config.toml
d_mlp = 448
attn_scale = 0.191
init = "normal"
init_std_qkv = 0.0492
beta2 = 0.98
grad_clip = 0.5
decay_fraction = 0.683
decay_shape = "linear"
seq_len = 256
doc_mask = true
MLP neurons of a small language model. Each row is named by its layer, matrix (down: output weights) and neuron, and shows model dimensions 64-159. Each number is 128 + 24 x the weight over its row's rms, rounded and kept within 0 to 255. Numbers have three digits each. A neuron's up and down rows have the sign that makes its largest values positive.
A block is one neuron, or neurons of one layer that tend to fire together. Before each block is what it responds to, as a language model described it from the Wikipedia text at the highest values.

Responds to: Head noun before "of"
L5.down98:142134118116143129144150141183130156126142099177112113135190134176113117094120170193083102180143168139114136133135146155115123096114123165102124152100081119145160138130135137118144111101185142135125152120156117104098147091117122116125086105114118124104155090102118083137152145131128112177
L5.down319:153104134100134118083116095198119135110147106099083108153118130118151115150110130158123114151128116096142139091113176107174101127115090085113153134058097141104142182110140138120162118111169120176123094114108106145143137135124126122105133131102100146105144119121094107085138107128134152121
L5.down322:147073144111102147101135125125178130094178116171089107153116120125170138142093128153132159162170133151090136134129141112171127095123132116101148134092162104113144169105136099127150120117118179155117135137131126165134126096116120106133135062130096105115111101119117143141111140132139163160
L5.down409:114134105104150114118119132171155168138122111126152159128112128109156128136123122162093154181136135100121117079127177119137132096082121114128114120094123106110155138165139105097147153116118172123133099140137140141131143140125123136127128076114105123153129103120133161053126130155131151128

Responds to: Year final digits and death
L2.down24:108099150100143122104152142140126133129163104126114137172150117086166181127123138104132146119139148141202112089109117147103076127185100134120133119104139094153164118144114182158102095159110143116136146123128156091106119152184152123155121192135147127118139181122129136089111118126108123155

Responds to: Compound-joining hyphens and prefixes
L4.down26:156158154198103106106117125194165116139096151149158148139107104140160115133113124173099135088126089128120119131145119157139117158146137165145096110139069125131170132134121152099136109137101127089115134162124134133129104109162123134131127159112152093116122134156120151137142084145140119163
L4.down129:070109097169097154135124124144104138098175151151180113149102122144111142162120112118147144145128155185143135119090118119118141114140112105135146128093152127136100136131166101132150097123135108148140134117117113122179129150066115121104128201136109119159161131169149125116132124115137106130
L4.down196:162117150145164143089144138124133095113067113119112177099118114158116126127135069151153131207145118104085156122132108102138129133127111134125121175103102136126137146141126140150126148133116145128148187183121125111112131074147122124136122187122103129148141128164147120130188147136163129127
L4.down280:096136115102164109150106118158144104112165137122143134166140132112110122142131164093123176124135174145098127117138149083126129189093060103146176107131129097155160118145142119135092120164140160145122112115148152124135119115124120140098101188123131133095135124077158126120104113135122116112

Responds to: Role "as", name fragments
L2.down421:127106133128132126123108156085117094157119110168147143142126140163154152140113107092135154140154143111083124102127086114111093100125126125100088162112156116125159114139130154141069105114123113123115126124109155112132125106156078160132188189107139135137130138155155067112131090138131154137

Responds to: Mid-word name syllables
L4.down50:151107115116171143158099127114101129148119109169116135132116123133143148091137120132107113190130148146125126120133098160144135152123159114121189141164098119119120124128093105149164139128126098118138129167105138142140109151160147096133132139133151176103123097150121138209112152136132122150
L4.down98:121111118105064129123150114143157126112146122122104135089122108098143140136092147161120154176153119146127161097107107146093137120132114132113120124130122095090144128136133082105138124124111107122114114081162150143121104111129145077092103190126122152121144148112136120150159156156133064114
L4.down337:143097100195091104189120138086104092150135144132131112122145120098143148083133157130138161168100096131100126120119117108121129183117128128119130134107132107083143109134160136147169166116145141125121119090131085114125159135132132122134138175148137152120097109110100092155078121157125104114
L4.down380:119121111148115131123132110124138079088142138147106096113162117124122116125126115147146103173142167149131109103099125165145091142151145117106113141125116120140132125131104118122145130138136119124128129110131121142109138127120118137141175080116129139110092135115099146199146174160115118115

Responds to: Foreign name syllables
L5.down16:115074133107083134097141142135106146135137110123142105124117164137129138115118135138109114138096113112151124139105106149114106178126117107092135124100129118123102120106110122121134119130119145106127122128130140132128131150148135104163128177138149134126126104115130134224109106088138110122
L5.down217:111125150108107099146142166158071152137138130106159150112147168136119128151103101105131143147143196164123123141127109107116118121147075110098071159137127119140128121089098112159148127164139098125167113139137125112114172114109101123114075170138116143140144132158157094135149133129171149103
L5.down248:125120115127089130109081145149129093113120108176089164116144149132114154117143112098161095142121168134139143137115108104114130157144104150159128158095142138111087161111112183123105105161113127080132112160142127142123170145101118120126155051102108129141140157127122120146115150154144147157
L5.down412:156109129122052095074114094120089128147169152116084127105137124137162148132155105112113140130121151126143145125075076128142105140110115132148075129128114133098087114117131163141111137103124150120117124136126099098121176098093140076102116114077150119115120138118149148099091135158152134120

Responds to: Word-final suffix pieces
L4.down54:126116145151115121099141124173164155130177131130173176125124163116176159105133121139134138098155098130099149090143144112078131138140133117136109100145184138173109131127136144137138087125141160111128150109117098146117111139130093171156137148123102092111151108106139101145153167095136124124
L4.down86:125154130154120143136139118136148112105172118091110085103138136116120173145109104147120122176163127090111110121129159119086167142128142104172170101175155131103106082097120107142173138088157107148143128110132145171117113125124151130104125069135099129112146137123112159133136131115147170058
L4.down135:168119132145109125127128145117155105118146131117141117126120118137082126093128120131113092141124138125137108137124144137110120123135129119120097116145113167123138105131127139153149081147104152146118130120145117137134106098163121144112121207123110125134114159134122138082133096124160155171
L4.down187:192116136106089155102119142144134142116158138123101079149116154088132103129122094103117101147128109136110130137166154091134179130104127151123112105168157144094079107116155135146133142087112122127127149133113156119139104123094113129114139096148105127090101150111111138139111116128149164143

Responds to: Table header separators
L4.down101:103135064131086132111138083101111129086181108111151133136111087152105116096110138129169116092123124132123125138090141135115115118127123090169125084054131119141101133106155144138149149140122119137102071165133134140106097133116159130071127093142095156129138108109138132133105145091134160103
L4.down150:159155092149128119141079179120091091122121106138131115137115086161108128128143110136126129129107069098136134085149108141110121102143150103167119146091102121108125127141156155134113165101124101170132100092131127143144140159140148083144084104120156151106102092129165125138129144129113159123
L4.down159:124104110131108096080137173113114129114120149135150101132143105140131128123161108125136160171148118122138103127141097163138145096101112131150118133078139163101108111180127166134140137131128117110182071151142154166107144183118135146142145123098113145168122109143123176099139132115107115140
L4.down184:100126124137156155139109104116096124107136120150116186146127144149124152085121171161089124133130171109134148088182159163148126095091108164133092132101129111162162146132127125079117163125126097123142126137134122192157069127153143069121140104099160142122144124096129120125121183180112120098

Responds to: Word-initial prefix pieces
L5.down38:092086126125117104133149186099138154129095150136145128099157132128101141135142148147121138117178152080094122126113098141188120143147089113132122053103140144149088122149116107137108149162100117126109103156098128173093111154102142117112124138129138141129124126133109125130103109140116122096
L5.down99:140096140128137089077157122169154135152114141148137139101097104128125121123177154139131146149147095149103156103133133136126107138112139127100127137135124146121125153104120096139101114138101118154139109140128120108105123132196112121121162232120178075102157128106135140109137143146131159132
L5.down234:111112150173141155111155113122116135171162179098118117132133119131151157127163097128144121144117145131087098109137068140181119132145112154135151135074108125125133135146113122113135107136124124125158100139124128129102161110127130128137174231087148136118095119137178117128132120131120177102
L5.down372:156179108108141124126105135109135084086117114171083099130138102151128124120124143117070106112145141083122147129115123099125098171135104117114130081124130156147166110148130093116109113139124116177079135186145144141155096090100153134100144159147152114166114131118134114160113115100123121109

Responds to: Past participles before objects
L2.down232:114130118149130138122130131119090141113127136135069132154131148101095127094119138131080090110120165133131161120124101097152145133125124137054144106164109122112092128127098142148150159141099127139104085133117147105101097099141126137148132085108121131160139128108181147118132113139161141098

Responds to: Person subject pronouns
L2.down386:115130144138148101145124122137147126128085130122124155139147110109140121134186157097103132157112142160106166133135143132117135152120131121107156097116127141126114152156131140131120151099129125089125133168112106130136126106122101101132121185118157130107097132095142145175127146146135160109

Responds to: Dis- prefix and word starts
L2.down271:132162139143105176150128138110146080144106132124137123060140136142111163110163148103127154166133141119138151160107139154161155109096110128106128144115157153106165131176143161115137130155086124086139107137115147156088089159149116128152112170109157085129168123136090082155133096123124141129

Responds to: Decimal fraction digits
L2.down87:113163142098111144149152130108130125144148112164152120152123125138122089162125125093146092051077101143134143109135156122125103134147121144073121120115095124114128143171111149107144149083142157143144107154124083129133132111112130135086137149112138145140057106102133160156126119123154111137

Responds to: Infobox colons, section headers
L2.down197:133120135112099126120102117093134112138149103142180105086155140125126120145130133163141127115143083135118143131137124092138121130124068099067139146122154061104150127137169138124083143127110157141143178135168130135107145135136143152095132172108134123155111131138113096164134137127154137126

Responds to: Person role nouns
L2.down0:139108162107137129120112120130136144108105111126136123138146157138085157136196129132129139188166163166178139095169111143160096115148111149074108153110141094129114127153148129108054127105143096139124124114165141147115131120127122136157149172135125129129125147137121134134117128118120155127

Responds to: Pronoun-shaped subject tokens
L5.down15:160135120146112134088123162089166141142113126157115100160119128107158126156115128153149130143128143123113162113160167121143098098153126129129130174135125144143136145124108115140151142103130111139161168156168126150129076135161153134119166068168116125190106151124105165129096122094121129120
L5.down147:139150108158129094109132166084120092083191108130120130134121114092095076111111134121153136202143154127162144142123140097128132110161126113134140110079109085133116147145126118114129178122142102108119135149105114117114118101140100097129150098137115128189099128118145131130167105155138111143
L5.down274:136165179106169096122122129132110137085096124127132158146134115127112156133137168118124157163123110137109163125156181118107190147133135145137135148085116119141089100148098097121103150106130129126112127111143127101121146102104101105107162164132133127145083102075161147115123165137120128119
L5.down406:147111148127086133121147110116123111201139085117150101122152129097140140127142139110144112086118153142101099135126132100163100180120106159137134132120108091145135192131127140130109122177109143120106084123168129134160127132161142108071163148098132116144155122100142150136109156089129093113

Responds to: Short word-piece continuations
L4.down24:124095158122116127105131127094115119158129151168119132132125125091134130141127138119092187183150158083155088115117123143103127156139159138128122139118125125139188126171137147096110102144100140120128135151112159120179088155115111146154157100180145117155132111159112127163135162090100127171
L4.down95:079103138136119128143162106128141098115168119134110119145115136139097137147155112115134128202136166132159157155128144090140097132130090148140129118074164123138141149110110125135086125128118133143137098155100087135123142104132118125145134153102105094143129107124134101177162149076149147088
L4.down397:157142118132135111125139148116122137143148147125181156125147082108107136162163127095127136156118130154204138123145165174106158178116120118124138133134109145096123140166132154106121119120138108128140083151106131142123131141125103120111124144109124138140099147096125167104089144179140148146
L4.down426:157099154138093095120138138104129091101143145128147159178151140121175155158166121144118082220156171105098100134129165123149132153142102151122112113134089136142119123118138150160140131143141111132182116130132111118140133128098104100128099189121156132135123106176133099119106140112111159168

Responds to: Foreign name endings
L4.down254:107109145113146129160177131134119149138175177134104115145131162128138158115131134138139160129123119121118131140140113158132189153151124179128132146153151116130121113132120135107154142161146146121137099089099136103097151131139151094113129127101133121145097156134130070146129145130138154083
L4.down298:117155135126127131149108130129077067138159174133113080123128129172129106136143118125119156188150146159152117105139151120133126107114116146096143119119096163132119169104106173123161114105134163124095131155136098168071121131101152119141105129147148102152084089111140141133139134128104156146
L4.down301:128135159072163091114155113156098110126114142134132118112125164131101132117139108127126103074168113108122144095103110118105128139146131130116127126124136092138087176172107128150123143132125161169138114140130118103126121136132109132149140093128139130076154148158105107093062160155147171118
L4.down438:143093110128159112113108113107125101166120147145088105137127153149139135121169108140113140214122164122120112114152145112145125086118065112094122146131117123117106129137107114111116124145152151132144143143106146121115133115133124126190130164140100111107134144161134121176101123134139133083

Responds to: Mid-title and list continuations
L5.down192:127127147151131097102139134136137137125147081121168118095159143174153074128171126131141146097132160114108125167155152139142119127140108135152122140111140129171108122134142152140108126151105126119146121143127142138091184060171114141096115156129158118093146093127124083124103120125101116130
L5.down271:086112098118129149125118084136125112113130136136118149140105120107138123121149165091140118121133108130104157135104145161174130112194126103154100130158120187126107118139157085143105081136106160090103093155129094146160154115127100146110087078157113142128127110146108079122121130095143161180
L5.down299:137145125124157120156134111122136141125154124128136150069084100109144151158105121137112106042106124122131100154133132173138121104109158092108114116131166123091124106126145145124117090126132195123065168163071092129125084152111107113148144120153110111128161120108101101145135140122130092117
L5.down383:143097148107124154123146115126119135099133116178091139128148117130095164126121135146172134161117142114090098104137099135179095141085121128139109170165152145118147144107095124133118147111146122107109135121096131127121098115107144172143158072102082108128094105126172153120133128127140125131

Responds to: Wiki heading closing markers
L5.down105:123150159100082118104123153124113098119110117116113107147139131142118141100152096137130117116110084129151124101140128112134113166145159162103126123159136141139134118158124153119114024127120115152114134165131163161161166147185122089109109116158123133129140128149086105102126149130135135146
L5.down167:171150135156141136145085153140118095117130135101097113122119144129151125115101158135122108150143149142126137117154104118152115132122127106122090142128171105114123120137137139085126169100161112149095129128117104116110130121082140105178104109098098116123106163115134098169099149096109091140
L5.down178:153139125120135135117144171148159143120145129130100081088157116110125117095138135109084168123127115071132139132145148112108162105101134104126126100112154100151170121164185082169149135108133141114120112128136147096140130127129123107093121159168107114137124140133138170099113124086135111174
L5.down430:119087103101128142147111111106122161127128151140111149137114129143097134130134136098140126072122158140118162119107133125153096169136126143130112152117140129133079154153168088155149140137160131122155117152107152101110142142138109111094100166164148135118140109086110109108153136129123113113

Responds to: Section heading closers
L4.down4:145147148177140107111116117160139148126106165131162120146108191158124139146112118111111130106160116172172139143079152156146121135124101117120090139100139137125141103145094135113089164102104133164122111108119119140148131166113096189081107103111100134160113117111142102120109162150174178096
L4.down111:139107148109136134096147110174106156110126126105172127138096116158158108109144117192111144101154105111098147129130134120124142160152128127116107148140138123179113131117149096105143116123136102133094135134108105102111096165123083144119131101182110078116122120141114120127134152127112174177
L4.down180:127100120145147131152134154091106133124138126161123131117161112115091129146138125121131172115105112128134138140125137166128127133148107129120191113132132098122140099115179197136166167172136105116098098112136117097122099079153094110135090162140102195152162111117106107095138112163130169141
L4.down413:130123172113152117090130100135113146130110151143105104137130141134119110123194107129150145155125118121103104108114159131147085179138144129136131124125137109108104159099133111151100131107140113105120106125124100118133071095188107134104100238155137095118088124122119133190122145098152095145

Responds to: Year decade digit
L4.down99:084166152121165153103140151085112135138121129155131063124166164116104120121136127115147089121111166117117178082160158101132106161143143100126158161111104126118166131094148097135115131190145118123097133140128108124157141107130144151147144150080152105157112140139138167105116120117126127109
L4.down112:108140143124137126120129126135138133151115062139160133138129136117114125120145095160085113138138120085094127073127187112166096125121162141118084099112105111173124130116138143126138115090096144168118153129133130137103116091116128145154142130082146144111095131135125150151144146149121128115
L4.down314:152157118127140142110126109084085132076161134102134083162111145155103114093147112081125103134127142088170103147141124105161154145104158140090148090129135151120136128117120156159108107106122115109134110123112108172123140109151165120110154188117135123167108109134068156158154133111153157146
L4.down367:150092132140121142091156141154165141124161110128147113128161127096127136108125145141091070152086135125131133131129119149141119111086124100148146105076107144101130106104101150115150121137103128111154186114132149102118133153143143136149096139140136142104122118134114077145132176129143136160

Responds to: Foreign proper-name word pieces
L5.down74:127172123129117114136110132067104106159161107135139132121100153129123102104144126155118128142122130133121135131124110104160154152138082139109130145152129119140115087109124159126116115140093158129088136138103117135113113107146147127147152103147151123076131126149126120195164146122145109122
L5.down141:156161133145089111113149168098143138125118145135089110112116114123136156082147150132143124131151172126151141137149126113141122122129130144103117110090093138096123136160127140169108140115113088108151086150127171109119150127129169149119085061174149147165125095143110157110108130170127116100
L5.down202:122106103106117157123138132144105086090126112165156124170111129127138154091134158098124160078124119121096162147131120114095162126095111151166094166133130153105111098121155149115134130187114109139148093124160117125124138120132119117102113096093177149166152148113144088111087133135132139143
L5.down262:132068106095104120168126145149118131094100124159110145142143115101111181123115125143132125097137133108133150121152128133126138129139151119130110122107134123092144153157139146153126103126138142175107130160123129139138109117106175139118139097106116110103153168122101163136102131151115150140

Responds to: Person-role noun endings
L4.down37:122118143108134092186135073090129092134097131109123125112158165118105095143137131068131157109111114171097103110118139126163167133137126148125178152151135132151087158134136161130157130115131107127119127164139096065143147150131132134159154150141123132196140107130098115167152105147128129118
L4.down62:126086125107159151115146140134130151138104121119114133124138122120135125129120113128073111166157148100131121132126116112175089168099105138115127139144157130175113153156169083131145110129144109124132129098167113162114161105125121158170126106122112136163123156110134137109087129146116125118
L4.down221:130152152070140172088112143170098087121128149131134139087121085104169109126082121158120158137153116123136155119107090111142107137149101137095107200112144101110145172151113148116127131142093126144103139129115144160174152148094137124108151115136114114106146117143107141119128078134139144106
L4.down258:123127125113140126124109144115143123094119172162110140126155142144120121176151119089117123124176113118127135156126127110179113122089126180090114121163160119127139092136105090159132092108106133155150137145146130145117123119136146150185145093149118143131168179131146151102129129173140184160

Responds to: Infobox labels, past verbs
L5.down28:183107118136129155161145157118118121148157110142134132154181144138079142144126090127112105199123123129155143128081111090145164097164126143121134134113103136128148108154148117163108149097173121101147105139143134148129136107124117161138064137130102104136123098142131082114165126115088138118
L5.down57:127114127128114114139119164090174084115134144131139102129170135110112111112173128087111124061103077162142139134113107122174145097079141120146121119106142156100159168136165136101098151107117150136155146148119083098166145148104116103119136110172131101105101104164114134135151078148110154125
L5.down270:142115169156168137121146133144133113162122155130131112091127128152101155126130109143119140136103107128163101093146151127117164098134111128148133088150130123123101153102111129152130115096091127149139109150086125153138099155154115133141088082114126124110137088132107108112178135114133160103
L5.down341:114121152098130155144112172106167116102112147181084178101106129076111085156127132142115119121134125099108155141139168085113092121128144176151117170111162130166133121175129138109111144111129175122093164095138082117124135125124144131096122139087113119148131147166095124111108135112164132147

Responds to: Acronym continuation letters
L4.down19:166137109111108104137106159097140157133112110144161126144136114166167154090137126109117141122146115134089110119156114069108140121115170109133126123144092139108126142132149123134163118111141104165126143135104126084130137106136122105096122144120093147109105148163132141124115110136101127160
L4.down28:112116110104125163101123147108157141125139132132089137099108136150163142102142138116144124115131131125129129136096125111144117117123179126127106124157129136118117131138124115158157117147142103170085125078130124131111114115135116119096145129140080180157110158148144141116098116131130120177
L4.down94:142101116116142127102155136108099113139158130119131152141106128126131115108111127140165133148076085097126110106154113142130127120115100104099122119149148117124124110153096127155090103131131110094116134155148127144147170094138114098103132147120119122183151147118113162144135106136098095144
L4.down97:124160116107109096094117141120112149137093105131118121155100154140132131144130119144137087070132129140122153151122131132146130114170138145157111156118157119102123117109086104092133123148141121129098137072075150128137121106115090144129131159160120136161112106117132168107145145118124164156

Responds to: Wiki section heading markers
L5.down19:103097155121148144138175113112141138155128175172132130120106135111144125118158140162118146154144100137090132114162097118117152111165135130151151115088100141097101151105135112141086135131144124148150131142108108160135153114142143128110095104118115146088095143131118145101129121092144144109
L5.down62:152104148146133124139131172168131143158127094121160082136130082104167105119145134136150145151145101121136114134111147172127141089115153166114127155084123136115159103147131157120072157126128114065117132137112135107173096124133121140124098118096102138118108123116109115136146086107148148136
L5.down65:129102137133153141115163165118153131123156143110136091170123154129147123123130125094141124182138114149115141143135194139118128090146097143112127086104096101097160128143138138151142173150140128125141108130156151123119103144150151130111128108136120148175111115166166119108128131146132124132
L5.down281:142116148168140137151148160132122121139154129110132071117100162105148089130140141088135122142133108134090115164132126147130157140142141142139109100125113143150104135164114133122110130135132104142116126146133135128124124103125134139136068148137103137147130123142142117136135146164149130178

Responds to: Section-start markers
L4.down84:159127119161092124123133142142128150104170123140140063130103094132166115124145152145081156180148098126142132109113132121104146183144117095149166109135134163146134127150131105129126123168095115126117111153117094134160086121129089139124085113131092135093127143137129133106134178086094106148
L4.down122:129114155167099096105094151146159145143125087143151148138138121128135135114176110107136112137181124126110126129137152170106149156151191080109113142132132123134137096154148112103134123133134106106142107130141147146173083146121147123150141137140110123144148125150140126087149121143109088151
L4.down249:136079132142120160158129165130098113096108129168123144137160161109124128142130115124142113131146129133139104146126114106141129158139122135139143106146134104107083130155156170135133121122125112144087116105100093108142098132122132153131094163111094147154118146081131115154156093154093112118
L4.down437:112108054139132163122125115089149154131141143143113156107093129145144157155092105118094124134125122143146174140160126135108106086159107130142150094132103141130120139125158139154118123141116171104149125156119128108119122114092143123145145120097112116130163106110143129143098188124111179160

Responds to: Mid-name word fragments
L2.down51:160143126107174151127114134143107147126118089154133120103100119114170161125100081122151140075128087124134167149105139143136140117088113129156051044091147143140117171119125130144149120142130128112098117119106092137178122153120111166135110118150117142173121139120151090142164133155143170116

Responds to: Head noun of descriptors
L5.down139:137149169161135090155121149099158109157085145098131134120131099108133135118142124120121104096138134151154116144137134130161177128134126150160114129147116160119166107141110122099082124116119120108131158161147117123147137128149152124133065097143154140146123153129100132152079147132181167147
L5.down154:168148106128127121128144149135150114128123120086129137101146115135127147117102108176086097191100149115178128108129120132127149115105093120114167171136095095102139137156082165130160141134125129153175175142108112132124139127158089126143110102130116124115160162157129136132168117148111148119
L5.down183:148114144123140127114143127105145103107153173143119138100133136141096154125146127131126098163134104153158101142107079139108161113133142174116148121088128149146151097090147170095121135134140110132175144115135111159141150124147144140125120183097120130089086139161109110143113148112134150160
L5.down188:146132174132081142148110148101123112146118107125142194145175123132147157128112149089140051105107135140142126144146123103115141129152113148084164126139106121121125102128117110123130156150131088126131115117129138107144126125197149110140128139137165135137097149153124128090108129139129084116

Responds to: Heading closers, name fragments
L2.down422:129143136103129121121134099109117115110112138115131095110160141157137081132126171144114129136116125101129148106129134111096114102126135137170097141161107145084095107109146147103128165146112127124116098112128143123107101100146114075145101137105144117140134123172100104123133122101074107159

Responds to: Mid-number digit pieces
L5.down43:102085155136110137100124155131154106192121116110128086120108127122095151128120143165098121175110156126132087141120177155119156119126114109171147116130134139115105176143135129140143130141150138119133126135108148158160128098168118140119132106119131138143140125138147103116163094101135175128
L5.down129:158128146137127156113131151139118070107120110166090125105140137124099151124138087124161143109094129083116093125068155099154210153121135149114139125110143115123116148145162167131143146115123123133104123121176142143152113118078124144133099102148125077139141156121145134148119088121129140124
L5.down232:128108125131125148133133143117138131122085086166130123111155123085139119102109096146093102134153063162127138081135115106165125141126139160160093106149150126087194137128109133098102182145097115165147120113145136115132128125119148143116147111154204126135132162120144185138166113094135161075
L5.down352:128166160128108135110128120117124131141182120135161103119090106114124114149156096135127116132111141144129097144145117164137141110179138151105131128101112128107166146169151113157136125120145142131100140113171087109097142083172165131136125112154110102080149170125147122143123121117113159154

Responds to: Post-number separators in stats
L4.down265:129137126069115158124154163147132154078129162129159136117122114084152129097076116065087115121120133158153111142141094133181113125139129101121123125152157133142090117170119123166141129129137094184105111117113144163164134136118142136106144122122139084124102116142167122126130100145113089098
L4.down266:113151117099136125151111139124113169108120149115131153105145120135089121106073124145143167048147122135127137142179105146137107116142114121090137164142122124098185156152135112144104114159075143128119105133147134122160124156115147130167099092124131145133122170093101156107140092101154179137
L4.down289:099178142122153139101127152127123098144107134137115127109143115138096116126152129147144113166126117149133166140124114098158119191136129129138125142157127160124099159138112128115132131129097107119135108144108099116198144148178148138159121176132119117079205154078143129110112122160132098119
L4.down370:128157145120112157130141120155111100133150145115117192139120123155104130132131163118120132132110109119150124113177108140095128119125115162165102148103130132134078157168139145180119124119154126160079127124119104154152126115118131182129118055160130127156124108137172132131109167170127130148

Responds to: Digits in statistics
L5.down151:146145117121149125090138133122139140118137133123094127140140127118137175100105117152154108123160122143130133134162155135097127114088152110118099152129114127132132155119138130136143138130092144144167135115101159133114124197088121081084116116151128142124140136133153111121143111122136121118
L5.down269:128178116146116111114141113135172150153157113123125103151126100106133108144132134132110144063154106113136153133133168105141117152160116131140122106113160129154141128161140139171121114169118142135156183104170105168086173115135132109082145101136128113133113123100144155159114111059178163122
L5.down273:167120098110106101103129114160114171095122144139131072145130123111109112111119098144101119111168109124139114110151114155098160136130141158125100169122115167137126121175154125112144163096125130108132117123107145157098149141102142108101065191102121107131095122166139129142115127155127125167
L5.down348:109115100127120121128129145085143145164152124130128101112136123150076101125111140090139101130117119135124099134159110082127123120113152124127120126117143146176147154119126113103126156126128099114147143110142122084142156128127144133110138077114071172147145134102164140096146238100093101109

Responds to: Numeric separators, data tables
L2.down372:100148149168132097118149106115178120122174129130142127137174161129114101142155137092107119114082126132125136110185105128127106082140083154140135181150106168133130159158118146132085113131200120107153109155114182117118136123163158129137106161159156131140142104128146157115110107120123158164

Responds to: Plural noun endings
L4.down2:140148086160127123190118169075135105124145139130112129153111137146089106165122165157110122126098134124138137130158084092135162150128110142169121093120131091139132111155134134129134168110135145114104125140113116149097163130137145119124178142116151121165135122104142126131146152130122127128
L4.down194:135115109152151111118137121071111130135148124151128153146137113133124133158110147139089113087147140111176120129167130133151125129118115115152125119119093137087137134142104119105082132126150113152142163157132095105117148144103159145159105078127088175133147113145139138128129138131130123147
L4.down245:151157139153151126126131114039129082153120132150175130113150084121136116138143136138123146064123157115153171105163162151119122154131110121175105108142151140125163115148095128125090109105100118125097142121117161130113143111133121107115151119134116109149127119146123138127129126150084138169
L4.down361:188101093104146080134127140083107132149079159115150143119144135133141151112109162150121158116078123113141157084135142110105097122141131070148117122129131151147086099138142146136123113093104101137133192148108111110114092127159118130164114141161145161128088131156129142117114139136130141085

Responds to: Clause-linking function words
L2.down167:129117119131147130132121140104110127127119106110099116122076112135131122133178117103125126135134161140131136110122151119153112138149169177177140103088170159129115132177157078097118108135150153167178145145134122103128145153096113139145135167132109161103109106106115159151127144140105123126